MLP neurons of a small language model. Each row is named by its layer, matrix (gate and up: input weights) and neuron, and shows model dimensions 0-255. Each number is 128 + 24 x the weight over its row's rms, rounded and kept within 0 to 255. Numbers have three digits each. A neuron's up and down rows have the sign that makes its largest values positive.
After each neuron's rows, "fires after" lists the tokens most often just before its 100 highest values on Wikipedia text that the model never trained on.

L2.gate386:129102101120135112109144151109100126122156158133148128161151109123125110109157086112143101138111151123112100057120078137165128097096159140123176111113121098121110131101168116139111145193090141143168138155153112132147132143155134103162158114132154162170128112148087154113158130139108151116141135129120084129084129118129144141146131111089159146091112142136151143132096136141114154113126148118125141102095111129134110105151131092145125134101151137119123145124145105140113078135098122150128093149131103112164099139145075099072142135162095169095151148127137143118160117110103117112121144223092103142160112159160157133141120135135103176147138141088068170109133147115153124124179111122120129112130129122123121134185144165141104100116125133159125086125120105167128132147110146
L2.up386:178115132144099147154100101131114147105133138137086181131153135131141100139083126165103140135104083148153177142148132121063156090147123123139116164156146156082095107134165084107117175105141138098109116126122123115145111084122127165125141124087139184120124114193106108131118135124167092136147146144178116107150155113174113120138117173155113157113124116085120141110167109137118169097118138087111100143138142117166141114130111139106119149109100133105137128146104141133142133127175109154088168152142183113142140136147145129131114150103088121123104134144112112105156092130114092101135131129119127099159108138124094110140149105135119101152120098147138160123106142096103116096106115144084127157079143132122115125143109153084107124141178073143140107138127095129117102094122126
fires after: " |", "C", "b", "B", "g"

L4.gate155:128139081119142149157064125181148148077093136136070120111165109139156133090139145168129112099114119137128108102118111146136130099095139077136122122164124161114090122099093134139102138148103124134105106147135105149151117128158106148134159126130164135109082155167126126116124112142123095105105131129131144112133106143109121158125145118133141104145095114125171132074073123111124154174135122185150089107084123126149134158113137135113124135138144101104160147121127118086121129118095055076109123118081132108094140112104146147110168147112113095101080117127148116126143119102171052131153164126082117119139147151133164135153150120115127147147104126131120117144117117139098114127146155078148142125135144125097120108063132122149109128123135076108155155090129137123148113124134118
L4.up155:115118104119171155095120133151115117176119146125103114139118119164136109134150142112155138090135123148111111166074122143145149158092137143185120138105114144130156113120140136136095125125147153122113124172163090162109089127180126149121119119131108191106112109126131120150134107171119088155125123149113146119132148168138103107130095128130164120080095126101132156120115146106145115157095124136096139096129103115131108090134113136107128110133115106131175133164137119118114177106135140102136103098136120135165115102144159115124073142164156135169161148136145119161113147118122123118144069119117119139145164129130135113151100114091105125062150165111127144104128152174108139146143127121108165179191151157122092112091121093132189159122119129146147154165186153150137157160122112
fires after: " Ma", "z", "ra", "ma", " Na"

L4.gate518:104155162105171139119150119160140126130124121125104097116134103121146070105143108113146176129099130140110160152116111096171154130133125123137098172134102174081119088127136118147090133134133139108133117109150168121107103123136120145100170126177142124146119115193124148096170144121087112166094130147099127086107131127088121127167127147114158155134098145155169104132088158134159137152133135081146099126173130146122121094139106166145114148103151119127137135110093115129115142099111104121144122118103114116096108151126134100153162191150132144096133142139123126112069076127120095129104131130121132111160075101172148124145143103127109130100184150111158108139134148173129151133096125151134152124115138120151058116117153112143144142108127106085076111142129131157134146158149141
L4.up518:099136136126155118156088110147162139125139097141153142141101111125096085103138121155118114145140070120168093146134114086150097164148103105153133138130170169099129130136120161131114098125132110133134193131064110093135123137144151121115144121121060110103101140138121131166121163098124142090095154111136138129108148149106094144108147137159111078134119121134152144090114144120106086176127118117145136105112069124168103086140148122127118120163144125140165142171148143110130191128127126118160113125119105122121157145090119121094142143125131149116134175131143113078113108111144101144116097123153165136117099126113120127142122131147136102122146172123071137148142152146113080107139121083118151163097043156122134118108137098132129139116155104103130092122117126093112165136144123
fires after: "s", " Ch", "z", " Z", "ch", "co"

L3.gate678:116106137120176105086167124119090144154116138130135159141164099101120149134159155127154148142156106146122127098121136143133145139115127162100142122154166128121125140148125082146099146108141093135092134164056138145147114087114107149085140154169181132117122107119146144099118152144116127143138135146138105122153102086133089126139116128135113094137150128117121098136143125137137127147151150124110099166116114133100142202101120108131131086112100082182085122161142168184120128095154088124152113089115121154137122151143142127115124169144129173134156153120150148155122124125125136087119138109150159089101134168097131128116133076139135118141128092115137143139159128101111162136101142146155157193106163099129177102180137135101168084125136138142117118113113147163141139096151153
L3.up678:117146137110125101125157163155150167124123124124112151131140147152103132119063143134104114139146105122138176037111121131128108089150107127168169123116161136141096152156119160160114116108177098116108098106156123113150119094174079132150110138140129137136103127101093125121184126123140149183127125128121114132093103096088114112119117153109159081146177087146126099149147145169114164142123152147118123124132140164140164093115144143150155105134098122109191151137150146110100136117136119138107114126113096135106116112142132100141113170116103087121157118110113116108132131134090130131119103107066122131147138136164141135162111089200121107125138104112183145147123094125117109137144120151133119124135129164131097133159097131169127119117156133138149117105087116101148100139153168
fires after: " ", " un"

L4.gate81:124183170091152097121111114192151135114095130144137099160121180121077151151120151146119125122110093141108133139180129163116086123148138106145123145129150125103134181123151098136200153124119114153125086137149137150138148150098138114139129100102086085148147109107107108089129100127149152130119088132182119077118113132128133183145131136143138147112125134095113152125142146152142119102120093128118153096130095107146124132157117130101131122157095135122089164116123142106175140150115094138099125132083139124070099115112112102156158099157134092103110125160097097146179102143082115146124125162128109138109151134134155162187132133124152126129122173141125115122093161109116114115137130127121119120100131145094149110158183141171114137131144096139099111137134127094162117114133115
L4.up81:129145089093123113126148162125120132138087112126135104139127088105083093107116120116145098147126076140081150116148087131137078106132102141116079141109109117049161128121102167125177111152120115110133136089111168126095125114103099100122154143139162153124124117135116150107100128093123111129158138131084143120133104117126101133138092102096144107110133123109132137125145137175101167098097118143086155126148107157146123135146128141146144147098125137139124134170191100144123127139134107176174123077135147115185113120093121135131140130156117122123112157124156116168139146142129155102098118125093144135077118169112121116105131124109067139075127149111181124141131131106088133167137121101158118117108125144062117116118114146121127145078145108104123134125148143117133136128169072
fires after: "s", " of", " at", "st", " De"

L2.gate231:111114153097126115105155063151140123092139160128121113089091136154118094102158118115114124157101120114167187133134150126113153113110116106134120136115134132148142128099126117175146183122164123127127181115118155160140128136122120101121121151106119199148145101178127133119182160121127168110152150199142153118115126138172071154106091132142142086155117143106124152129114141178129142151118141084107141113169105123135093049081124163118141136138125186128146123156131115121132109115156108135113136123127129156124148138116139152114110138133128119092128091125103121100100149153153115197148135138151087100174152116131092113118150116123139135108126128106110125154119130162132114148103131151136173156126115150138156147131150115120140156095125152153149121163110101125110117126178126
L2.up231:158098200141153121140071112115094069118149081123128092140165151072135171124143111135139097167105116151137116159170121123124106113140141109149125147098117137154146077144109124125162122103112152086154192114157120101132141131107127129084087114139165142111116125094095150100122118106160129124139141142174104107121136123115119147137129123123120143148137117172132152151130152147130095128114160124129120129126164097085151095155086141125126121121096110163128106141184138121131098116109122124114123129114122122163159158163136106153115165158141162115136115170137107127136166105136104107107146175148090128113052131174148106122122094140103085121074137140100129131119153151121135134129168131111165133153091143167138144144127160110156093103116139134138102117134150126086134108131141
fires after: "s", "qua", "os", "co", "ea"

L2.gate8:090130139150144128143144163165120141139079108131135188128150057093122089125124093122102132121162096129076088106075156080109139106131091114134178143137097118080125079153140157133109165108083128095126138147135147116108171119114113106099102120191095112145142156118137129153101137141152091109139099112108113134110144134128096170103122102116123130165104159131126140093116130147105156090121134111099126157125149165118105120133107137142130109105121156153116100095116158124079116098103146103091129134103118149147076123111115139081149119113135144090123099135190137133158141144143116117133148138138146115077138120129140124131080103162100128139116137093148128114111124140134114117136086169157128118140126098098098139132099099121189125179139129136143121116098130131139149131134112
L2.up8:143132134115139136114127098127074170135140076131130103134103189163145113072133146120123116115126127158144148105186093112105124117118130163069126129126143132105122150092072169082107126172117081118084108116138121139121096118172130139122153113092131151143170114179158143147162179105145153121151091125102142141135128112131098078114106163127172120129175131112145123119107127134141126139102124110137148150170134133136144143111119102102153142121117143113119108115184111113127090124125128131133110118145071111115106141136146139178136177110080146164152143134111138113109112145104126141105141094121132107188122126103115111145129149131117147112162144114144121111133126127119141106133125103095087133147151152157084134084146152128112105091145109148073124180110108129145109131079141
fires after: " p", "app", "p", "P", " imp", " ex"

L4.gate25:133082134152147133129166133146096151111132117161137124143148120133127148149100143167183167106153140112075091143151119110104118098105120122097174112125077155138120137148132139133119158166169095200160157163146122119139128156123134123133108129130126117090144154146139123179158121126139119143105117142088116110131138125123156157103147165142114135113110143120104097123090129090192141122122172125124124127101107155125114128087137126118110104138113104151105182116134128102073152108124143132103109115103118127101142113134108113123113085138140116140108151141166157133105118104168092133153150099127133124094118146106128131157140107040072111122142099097096100129178058130136115113142081118116176117126166130147149112127132137135176111154129125094141143106098131119146118103131156
L4.up25:125122100137099174116141154173084108079117146170149125149158112159126156143099118143117101125154134107093093135123150135158092089104100179126125194108151129104140064171124134089136110137143153099156120164119152122123151147100122155130135141128112127118121139140100145180119150104145122143099164128132153100110137121119149118117152124141141067164143132122149155142137169124124140135139118097135155125119121069142153118196092095094142131112107107081168147084122141102123158132149074108133115168147124154131132135108130125089128126139118118114122115141157095121105124104113160135116120112120080099117071128124113125146126085120165121109151174092104136108138108142095132154146122105118121143162094106089124125143141098151156155173111102073136124127108120144153107148144130
fires after: " ma", " Ma", "d", "cc", " m"

L2.gate474:110141119197138128133153130137149151129128155125170118104114156106144136143153108167123109121111166140140056130129138105127133121097150101135088105145117136140132096116196144113132143129127100159099135147145122147098165148108130128139143106114154098132153146133135110143119093156113120123150173131151150088140188147125132100155163102103081129100148129115141094149124166126157139121101183142127088108116108140122156129125079137124139142154175170135118182116124133153165124093137082127087162116100111150164130101153143122133114119117105081114094136150154150145111137130135150134129149140119151091129197104198136155158118133117167117098114152147096147143148117109154188129133139118103140138103126118114159104133073156120113120136111119083133110124160117172098131125125125
L2.up474:072124136187151149111160140156115135124114144130160134079115110083124180129168111132153141149132153096130083135100112085137151080072145101112102125126156132168099117121210164116142126150149126156122147107156089130133177155109116132121161140116129131142134142155104116159138110174136107148151140141129137068103106134157132100152145090127094141163141140144155104100146165092114145132152152128140118113117094144132121135137119107120148093149104148118120149084129152138106129067108082112097108152124114124123130063153133133111129114143162096109117119118131159153128136124148115138133129158134172098154160121148159151148128143060166113107122115105119169130163127122138183155116136154120127143114118111100147079133107122125096131154139116106129122137143125136093149137150135
fires after: "il", "port", " R", " Nor", " N", "en"

L4.gate318:150135154126146126165138128175134110091121121146105084119118118113120128130127116119133164171150055144107131102121121132158107116091135070093122174140086142081138132099136121149086167156118118132134087141135143129129145126142130150122170131126144167146102127123086161130111164138094127124138139123112116125146149142095142151110092154133103108140151117113194143118049134106154122156080126105128146118149144087118144119111102135157125165106147121125131154121160128107163127135133097125098078127079067083099173160092154137111137148115114141118116108117096127112116195130126121101092126102132074159176137125137141109144168127131144117132155117100100131164135089133101105156150152137094106128107135110175120123164150131150088132140098139138131150136129127134135123150129158
L4.up318:138130110160147107141180143096128110117086115146129105117094181119127100138071117129094136157098139106069097116098144123187159120085140127080117134145131139107152125094089115110118137104115118123144105100133121146126149102101105086142141121142146117099116128119094144145137096173124127153103112133142113127182112110088088153126117145128148120141113121125103146142119170122072146076158119152131129144131135131130137174122095143165154095130063153160076119093122115119129136140124130101143139118144112146100144128118129163154135074152119131140093083104090126167141124154108113132102173098100104118152135115149153123133121147145126115158124127177146096179133104114149116149108094115108118109153059112140120133126116120176125074148143138122098156122160137123131138145111091
fires after: "s", "c", " S", "S", "ad", "al"

L2.gate683:118114127145136135135105168128135150108156134121110145113146168131171138150125113151150123116117111143167141120119138143150083121127119096163132113122160134103103135127134068104145128156110129111171149121143117171099156149138117111141144183166120126097130177097132153138121133136113164140111097132175154109160163083123110120099130122138130126171146083130154170161091204099102115130118139155108111089135129115160098148109104122137140096121150125146153133120142126129121096119099102129127127106138161149126103130144113090116045111125133152140129155145120111100170115129130086125110153105114140099090160114167081114146092094133111109123160133133132151206105131134066157123139114162119139111151109124143147117155153144149131119105157108106126157129149131124126120067194135
L2.up683:128106144143108144122166129147139127108119117109111118119144121116143145152093125135135154138111108144094124139134162123093108126158100167137164102127164127104110115163161115129182150110147124124134141144141170080140136127140116125194143092078121156130128074103102090099126109125102113134154110141120136123093140103168133192113101124140122140120122157137146154132155129147167146146111061129139140112128119149091168172147143142144115116116093167145146150169150126101105116122143164163131095183103094055166123096164141113147105111075120111118170121127118131150107149110156109159154122101123126115101139142137134154129135127126157125131111141126160119139138164103144099147133129161137103118152107108141093186104150134144137154171104185141134141135156143119183182108126109
fires after: " $", " D", " De", " ", "y", " de"

L4.gate549:099118121133120157165129116123120125122111140092137153124135112124105135115111082123172135098159101152121064088096134135087133114137115140134091108124109108098125098116137157138117135140120090121137135116112135123134127106113115159098118142112148098103079109083114116103078098134184159107133142137144089132113123098159137129092095080141119109088118075171117127130114120119130161151147116092100146122130144083143108093121147113138113130168111179145128119122103159095099098051142146159117083081099092142124110087117102107088112143129133109162102115138148090102108150119124086123189138123157168123129149116135118128160163104122106124107115126136149107112097142114124131117123154162167084112112162150155139125168116129109132105119137111112120129154116131160138194093122098
L4.up549:120113145122115118190129122084097165142143145106119112101106170169142131150106106146115165090114156096111104129122163100106136132111106120120085108118105126104101109145126136146112163183140137084151150154115120122130071150134143119159100125125105080120119099130101131160153121156188125132139117127153151155141109133144109079113118137145087090093078130156134159154138097193162127167132147113122168178139122089142153172158142129127107140136124150120125177133131121164087089124156137128138146115120152165144145120125110145093146127107131143118121140071132163113121156125140123129176126132096153153132136130132121106124153132154161139134085151132138116114124132133124120157099087140109122127191136119139135120116150116111187128107104135153124108099139171064164143104129106
fires after: " pro", " imp", "b", " Pro", "ef", " per"

L4.gate65:137121165104114116140146153162126156126160153123066120096120136102153142135127132126096145120149137069143119134145103106140139124095149140162110118129161129125136116158146103146160103147152088137139132108111154125114140116102080083110130138120083078108126129133090127077145132123124137112111150155133146142135101118066146165137153142115112133088118143075124146141083109135099138119101134096119121111150144116153144110090130136110150132101131100101142113117127200165142153144118108133166123139093109095147141117094087166176132138096156112104141086127158165117138122132143098099118155173150117100124150124150114168124146122154150127136148134111203077172103128113145136163129131098166104180145153131136120076129154111141160157157121121114108141152114138149178149124158140
L4.up65:155138091147149091141140116121101090136128100133147141130089122117128155108094138109099151105121166132123116116136158110090125130158120114122127105124139128109144146134094114125107143116105128145136142129132115124123129108125129107159117103134136106130126146105141162168107139091155133110180099135147137150119120123144109166125122156111144111122154141144079139148135129119115141125089152165117133141121137092130137219145115121109118150091084141119171169153100171120143150167137147126156133133100192169116105115166127149104132080126112118128146116134116160178112116121094158148127100109071065105113197058134104164130123144149165092156086144084157106141130130122139099152127102109160115122146137130128173144084090144145157151133110194098124143099126147129116145111149134
fires after: " ", "-", " The", " more", " the", " de"

L2.gate551:102128128143120077110142123105052145142173141155146137126127140112122132104121141130151145150095096100131152158094110114117083162136146154120141105114109104126127133160079125142141147160124058159112117102125124096153144107105145082106126152148144132094129133098142145125116151129130110178101126135160132129148111131128114131124119120098135143170094110168129142124127137084170148130124143126121103094130102154101153120119131080051192090115127135156127080154145118162145123124097083124136044146138125117114099130124154081121134108122154128083167137147128136100126150139132124124101131124129139108085112128116129146150109091150152149155133134123148095143117165128166103121106066139129118127164124108137125156106132165133151154178132133168099098136141160149153156112138129
L2.up551:127111115164125125141209161120130134165144107129101122115124132139120136190102146136115098108139144132106119064089147130107135089136117104151106125109136136168097115163099114140110126105127179086148140152151132135079153133100150118152114163175134103098112114107123124131126119098110120126160160109128112125127121125191158113098152119130126097134155151127139154119151104128108099140154113171124176179109128091095122127117148119147088142126126094087125154103170179131081150151149175157125134108112140153145146132159114159154110128130111180148151137104164113145101111102141157117122166129122140131074114204117157095135115136133149111143150165146096091102111103120083138124150160136146105148163101120129116145131140160126116104098139137128091135152129125137130137118121168
fires after: " re", " ", "ad", "duc", "min", " collect"

L4.gate633:121091147191125076139132171148111093161127139126111130140124100137122111155108145130128142113157086128135144094157096126113113126153158124179140117144133137113122120143127096125125158124085132097104108109131111161086138125178120144134155133140115132095080109163101095134133147141086134164117157165162128107165131114100090158108118129140170140117104088152162155123168153109115152115147152152123119100131115072157128102148107104129122125112116145157135138098153165124137125138090104102098163103113090128149148084159148143119142154145158133152108128139181107150136159129121151076115111119150125113116155153163115124168162120104089146140088146086114134089113128148166091129159164093162094159134142090169125130143135146132120149178155121107094148161115137166139099143138151
L4.up633:112120122124123114143114102089125089092113125130136176123178138131119134115105094134148165107126115163121145122126144113144147111166112117143103113095145146142119102156135132147126161103148109116094145098129165120149142158172066094149150165144128144122077088115153130126128161103126133106129139136107184148094146136081124148144178129168115109136155134097129145131159127156153072138134134129104080115182168145150121114128124093134124151140135142168112140120112123104145172143075125119113085115122116154136160171132141145137090127105119117107159166135126132124101160166142141111118154107150126147140138123147134117107114142117149156075145123109124175077095148143150131084085169067163102114098149150145151076075119161143133151124110128149114140117139098151097151120129104
fires after: " gr", " fa", " sp", " f", " se", "est"

L3.gate501:143129115128118130131132121138155134141079121163092129151089153155110166092126100144115151124137143109062064130097108130165085103103136103109127149138145151095145108118161105143126146167126106114081117156136128134091108135144118146117158148140129128108133148128131074107115153175174107130139122168096115097123145114089121119164121127155116078123132133117136136124137149116166108082131123131120135112141090138116122127102128157093149157143140116106144143130156131109158144144063119103090137125129086145168119086157137133134117145080139128108123166136203127131097131112129141081160122110113143153094141077145102159147191104137130156104087149129126094110133093142112108104114103131131124159124128082085128113123112127131109127137133156091093154135118116147099160151171082
L3.up501:111132096172104152119086128131133163113114060176141133145104130154145163074122117166112124103131108128121078097149155086165114087100136123176123146134189114124139156129133126150134112172122125147151146098084119110143083123098093146102112129142126156129147124114126138143106104123141085103169128117100131117094144103117134161167169122142160137109143098120171117146092123102127177137149134152100149142150138133081162120156126130087088095145114147117131136123141096122123108162108129110117101109151128157150085127087125140129149086140093108110142148147111140133138109121122117128166089135123135168167117114110126113152142101124165134093123153119177144082117142158096175083125144153126127135120093126113085161109137122117157132140148109135125112094083102103130174124148141
fires after: " ma", " Ma", "p", "ma"

L2.gate524:127148116109134152092158171123146092127075141130136138130087114127162095105152132128163186107125100079137097128075110110148113095156080089149139118139154102155100132140131094163134153164135125139153156111129140120117093151119105171072133125103146146100126116151079155113131112126167109155110109167114114087127132140102132094134145117118132139110134140174147157137122102109128136176120081162085129138139177135105116101130083119154123151125105133120154146121111156102124135138099130100153124136136115135110161120126115154153167178110126181142130118084185145122103127124136152146145120113130126179154113119145115153136145120158139147124121127095140113113153113108186103190138133144129134165112207109117142145124147144132137138132100152150115133154102094130145153102110156
L2.up524:094153125128126162119130135152153112137134142094189140124124128094095116098125126112106180107105104100154100127102153102096125114153129127111046093131125098103140101096195166127154134151150132102144154076112160150151132131108108120144128098126098127141140092113106135139173146109132135136119133156081144150121131142159117114133099128085122150158148121157105117158150087145157163125113107104164113123114167135118119159131149139130168134134124142144114091104119173131140098128137096060079121122095180139147126108072082122144147105110120123080111134143079125145090143149118166115087161132129150151115125137105138121097116125148155163126102099121162149143105138102126163174116120148152135127099132137117097120147135108109137095131078126114130138163122118098145114100156144
fires after: " se", "le", " Le", "e", "ti"

L3.gate596:099142154112138126131097181132159130147108147134120134168150083117129110138145112145112149114121174098143118147107111151139169110142145141126086181128125087125169101132072101138126141100119103154165096169137144124136129134188097140097147107071130144126129107130110090146133098120131129125155162113140133136137119123166146079118144108151186135105103167089110137134110120106094077136093121151122182126112189086127108104103141195115162164128118149126160111150100115142129128128132109124102138124090105154137122158116149087132187139123143131136124081111094140135127099128095134102116128122132157116147112133157116112120143085134111162095124108092130174109124135132105118149169166154114138139159127127136095095167105153148104145123115096104127153155096108134116092145134141
L3.up596:113129129129148118157105159143105182098152145178129125175132154140137114148134159143117096118112139142112132159120122092096150104110160177114140127146126114149117133103120145125150106120126085121144154150117121180131119155108158132130116127117102122086131140139109122130140123137133114095110158138140141107169103107120158078120108172146148103156168114074130144142124149143129155117113159087149101111103123147145121116093104148133145104104138118174177155142122125098139140128112118153151113156140151113127125157090159147095159110165150099120183121104133101085128137163132148132111125166083163080107097066126129189080113083128151136138116144101130135133140129058116154140163135114112121112098101097127128133103113137167159086143163122148195090126122106114154119137147117
fires after: " Ba", " b", "mb", " B", "br", " football"

L4.gate561:156166133139100140114115129118118142128121132125138146138123138136113101099133126146133120122187071107151154157123121147075124130139108153161166109130136127173136141140123172086105125100097090089182146081142145147112233166129139115150107114118140071095105156134162106104124133094138142120104150130115116163092169081091148134092099158122096156132118096140110097133136140127119140092150156134118130121132122126141117124137154159139155117113118186086106148156119135117118112100103119150122141102147106144118151154114106127139126134139125122102101143117140144098108148165116158110113090164101115167110140108160135157118137110115126110136112117095084123060095103063123140117112141127107117117127143137153116136115137159145122163133133131136092127110104187105091111101125160
L4.up561:099120144116119109131143173144156098093122104146096174112124145128105194118166119157103130107140169119127092109150116135102139125147092097096134128113133108115125123114125154110141101139122180133117138132135139099114161156150135139112122084161124132110087164137101121129138118100139108093148129154131143132164118118133143121146150087146077121153091056119133079159139142163086184135137109146131112097146132132127103102092132096112102102136132071156132095136122138123110117147121134118122169136105135175142156131134093148145110154130127189132119128153084121113155055114099140136101127130119134108131113124148109182173143136129112134137101097125137120161095102091152090122119150136152126156141133116091120083070130101110099097147156129161118097111169156126133146089124148
fires after: " his", " h", " Sh", "ta", " H"

L2.gate378:119110094151150121136102072148155109106127145098102103135153124154101120138129084132128147093136112170123075100130126127130122151144145090120130133181100131076129124153137120141091143140103123089147132138126154078105156091117117087166139119116103136144118181102150101149097095095143124131103127118137158117139144112095115154131128094152152126140054104106134137130126155130134094130108096103118115099120149115087138143122092149134099120117123160157155136117190158087103129130124118089147111129108095175145122118102136106174109121149150092126134154193113112086170140130113082148134154135139096142125119110124164166141119085075147121132135136103176123149113169161105131126148130123126119117117090122144113142156154131147148166146075129103100150164096101126126143111133103
L2.up378:093129110128143170125138119173114140109123169122130139155125133156121068107113105117123106110116121134174124139118142147140110129069152202107152138184130145094101134153108132133125119141119089146120122116129127139115123120147129100131139104138139117132138168118161061123110087116135182140112111110092120115106178120118103143148133122161147118155148124130183156148172114105110126128136139112139134112088145138113128106136126130104102105134135075132172146084145111108060118150100106155143133114124143087098133118102109121157118077152137104162123168098138099133175132106139108149137145107128101086152167136087142126126136125102151106125126120093105098114116132113123143129137147087136076128125119107131112116094126102163126180160144131116096106121126108062091110151081172
fires after: "|", "us", " 19", " in", ":", "\n"

L4.gate584:126133115104108131147120132198106138121092122112110123192150180083076092118133109085155152149094162086143120148187138102156124107106140071104119160139088130139121165121144167137105118102131112142151120124137104109150126119133115096098165132128102135180105146113147143102122092121132137143118138132148108133111149092130146140126127131158126097101169126105191164094113119169145145114139117146128159130128116119174076105121130167118163169126172129150083121138134102094163136154118087145072097126112114143077128098154122134145122137090134124106112107093146136103152124140138130131122148121169159148102124087154122162141131095113173156119129095129135143117102115162123131156126146088129107088106137133127114131157140136105090123115151134106138116102128105115136078139145141
L4.up584:136128079109120075089108154126108136220151163086095126149100103155102118118107149135167155154123152140143126135152126162132114128087101160123087131110162175145112123116174123159134102113090182157166092124142115154127136104167139132121124133119162139132130124093166124134151136157108168095153106136143150114156111116115155102087097117129110112109109148136145073159128147156146119100141115117109126126128128104119159152154146120147136159122127108144110085138120133178081139104089101118135116115096106101127106129132122139129188168176121128114106094125141147135106138128147129130101132137142100130082151171161117099111138129138135137108150140128112134150127132154138119133051136146096105147163088141104089136123152140122111123086171105115123128173154160136141154122120132
fires after: "s", " S", " K", " (", " Mi"

L3.gate41:084161124126124100115096110166096091133154137123156140106126131143168139123132093132203127123105125149116131142135148132095124079149186123137126112134123112130152086133139154115132172145123116125100109136152150160068112157141083110128138128142087134124133134166131130075121124160128146096131167129111044117088162156163160125132093121128145134098121149117139110108143106120108128122141089109083100137153147106146090109143098128130161126125142144120149147144086118085153132158084159125088144145100126096120122111106144095119148173128084143104123108111122081142177104119133155116134164114108123119156121134126105133150137089137136134104126128172074084140108147129132130111175145094089116153145117083102152123170114137107110109119110115120131154113131109106125185141106137
L3.up41:133110111140113184116132131161148137092143142097135137182154134126133160119111147105134096089118136127137150132129151108132122111127149090138126134143140092131127115094098128118127087123149121116108141113113156118142130148084115109111143090162094127107131127161124102057103097118140127160134105127159173143159093135135136113148173154124152102171100123153099152146138116176101141127090103149098163128081109127129133159103146184110134097149146125136217159097121144114148098137133120095194148182116125125138175171146114118131109091127130107094150130114125106109148137144118145136131118172083134148129104115139105111115117122169086126112135135118149161092137122130096137121101165052152120121095098152150134118168106147132124135116142157096107112099097132122164115120125143
fires after: "b", " b", "B", " C", " B"

L4.gate98:136091129120148142128147176136090116141109148130153112086094131095095140148159142090105119118170088128115124147091111125125136136113110159151116156115128128133101093179143106120150117073162132138101132114144092166127124139161122144132129120142129138095156147114123075126124134159091119113114158145123087092144149172142116131137101182128090137110126144170108162119122094100135111102151127176137117152118137172113154108116084121150122184139120110154113168127081137104133133135118091132132092106110094164127159120131131178177147112092139156149108121104158101122097123129116134121113137107115147130099118105156160099130162132107147144114094150109166137128205097155175123178146154131163094125123147142129147126097099151104129132181101134126115145174133151127164156127128123
L4.up98:123105148161116130138134160130112156118157128111155144088134136113160135100118106090105139096115105080110150117111145107130129131130092161145138160154120100139118146151108111172126129102113134127092133146145134132144147153177149131132114089147088141109132161143118101144151135176090144151121136127130124102095106155074144118133102162118122112096140162154130117126129109155160087133109155147124090097095143096121162114158155111079187163156088099105133164139091106126157133073120139137103126124152149123141144118150123148081125100078121077172133146135126121129075136176120132109114072143115134141141092083147169104131108141162104136114124142117155124100149089135109160154145159094107137116122166113093135134094131133146120131141081164162132152123137117140069146174121124
fires after: " Le", "le", " we", " We", "jo"

L4.gate623:125126130109113136122135147138129099103131116143104141128140091143157124129133110142160100148129118122092111143143152158145095135118082086142142101136067131118153062105177107110107141152123155125147119097104117097126119146131157134128163106143155164126108118120134123118121095124154130091151096115105150155170145141119151158119129117197099112111142152142155146125094109115168143152184138086152085123124147140138117106104131162112121123101078152156111149115119130121069154144111116114104123120136145180118129146106157084135159083141135179157116126111147129134124124077130145099123130122152143169081116096159136114144091114095105123142122165071109091101141123132119102142148157157161120143109173101130145121122115163143162090140077153108150171150156140127153139115130075
L4.up623:089168140106100125141128130155139114125135108145104101112125063119126086104134092107180111131150151110133160126120120105123111130111177112117147151136154179138160108100163152154095152150149105138158119104143120134135141107133152126124184078123170150126112141171105092107101126151162096148150053141099111139141113135150125129114101132129137166141160119157174131104110127111115154149125129120167146121155099134142110100113074133142112110156132148116126126108134101139098137130125139147142137139163170146097120100117116111138158096185105121148121130157178104118132121106153094130085094118138121135072151109077153136084106156133116153082150159119127124163118130132102163130139131106121135106123156065168182141110127145125128107146121091140124127114108122104138118104073107
fires after: " Ch", "p", " Ma", " ch", "P", " comp"

L4.gate280:138118107133135153113159142139131121095096167089162061152141118159131090130117114073159108116134134066121120162148142146126114152116135111152073134154114162139155124125143153134135142123160131153119141159064104115132120122118129124141122091123087103093152122119137094117140150156071131151139136112134074145152118136156103154106136112138120116105090168130155170100104106114138136110156118114177193183124092119177109154142106133132136104146177155146148137161087139154136083136123132156141142139139123127133089093100145103125144092150147136093135106157120128124166122084170109113143132120141152112098107142164137107160129108122126137102111167091128116135147135141126138103122139129096135090129120095147120100166147067154134175112158164117116149110130130131102122097150126
L4.up280:149077120139134111095087098139158137154155164138151099122121180142125073067107105105127112169143129163134139189137113137140127103140144125136162150138131147158147150118122104120155102099132145137127108137152112119132153156159140117129159099139101141107178121134112106108130127106119131144113131096143138122139156114122118091105088142151114103112088185082126143158138150134143102101126145132152119172120091138123153120121093170112133105135132121143143114111085083106125132112098142182123111132112143132136160089112185162144115118098075075114099178081066138127152134113112112126148142112140147132166117162123117125136118134099146142161157119141101129114142134131110125142104118077096117120158135170128148122113092089145135136104158172137137142139104074137106145074116145
fires after: "th", " K", " for", " in", "\n", " Ho"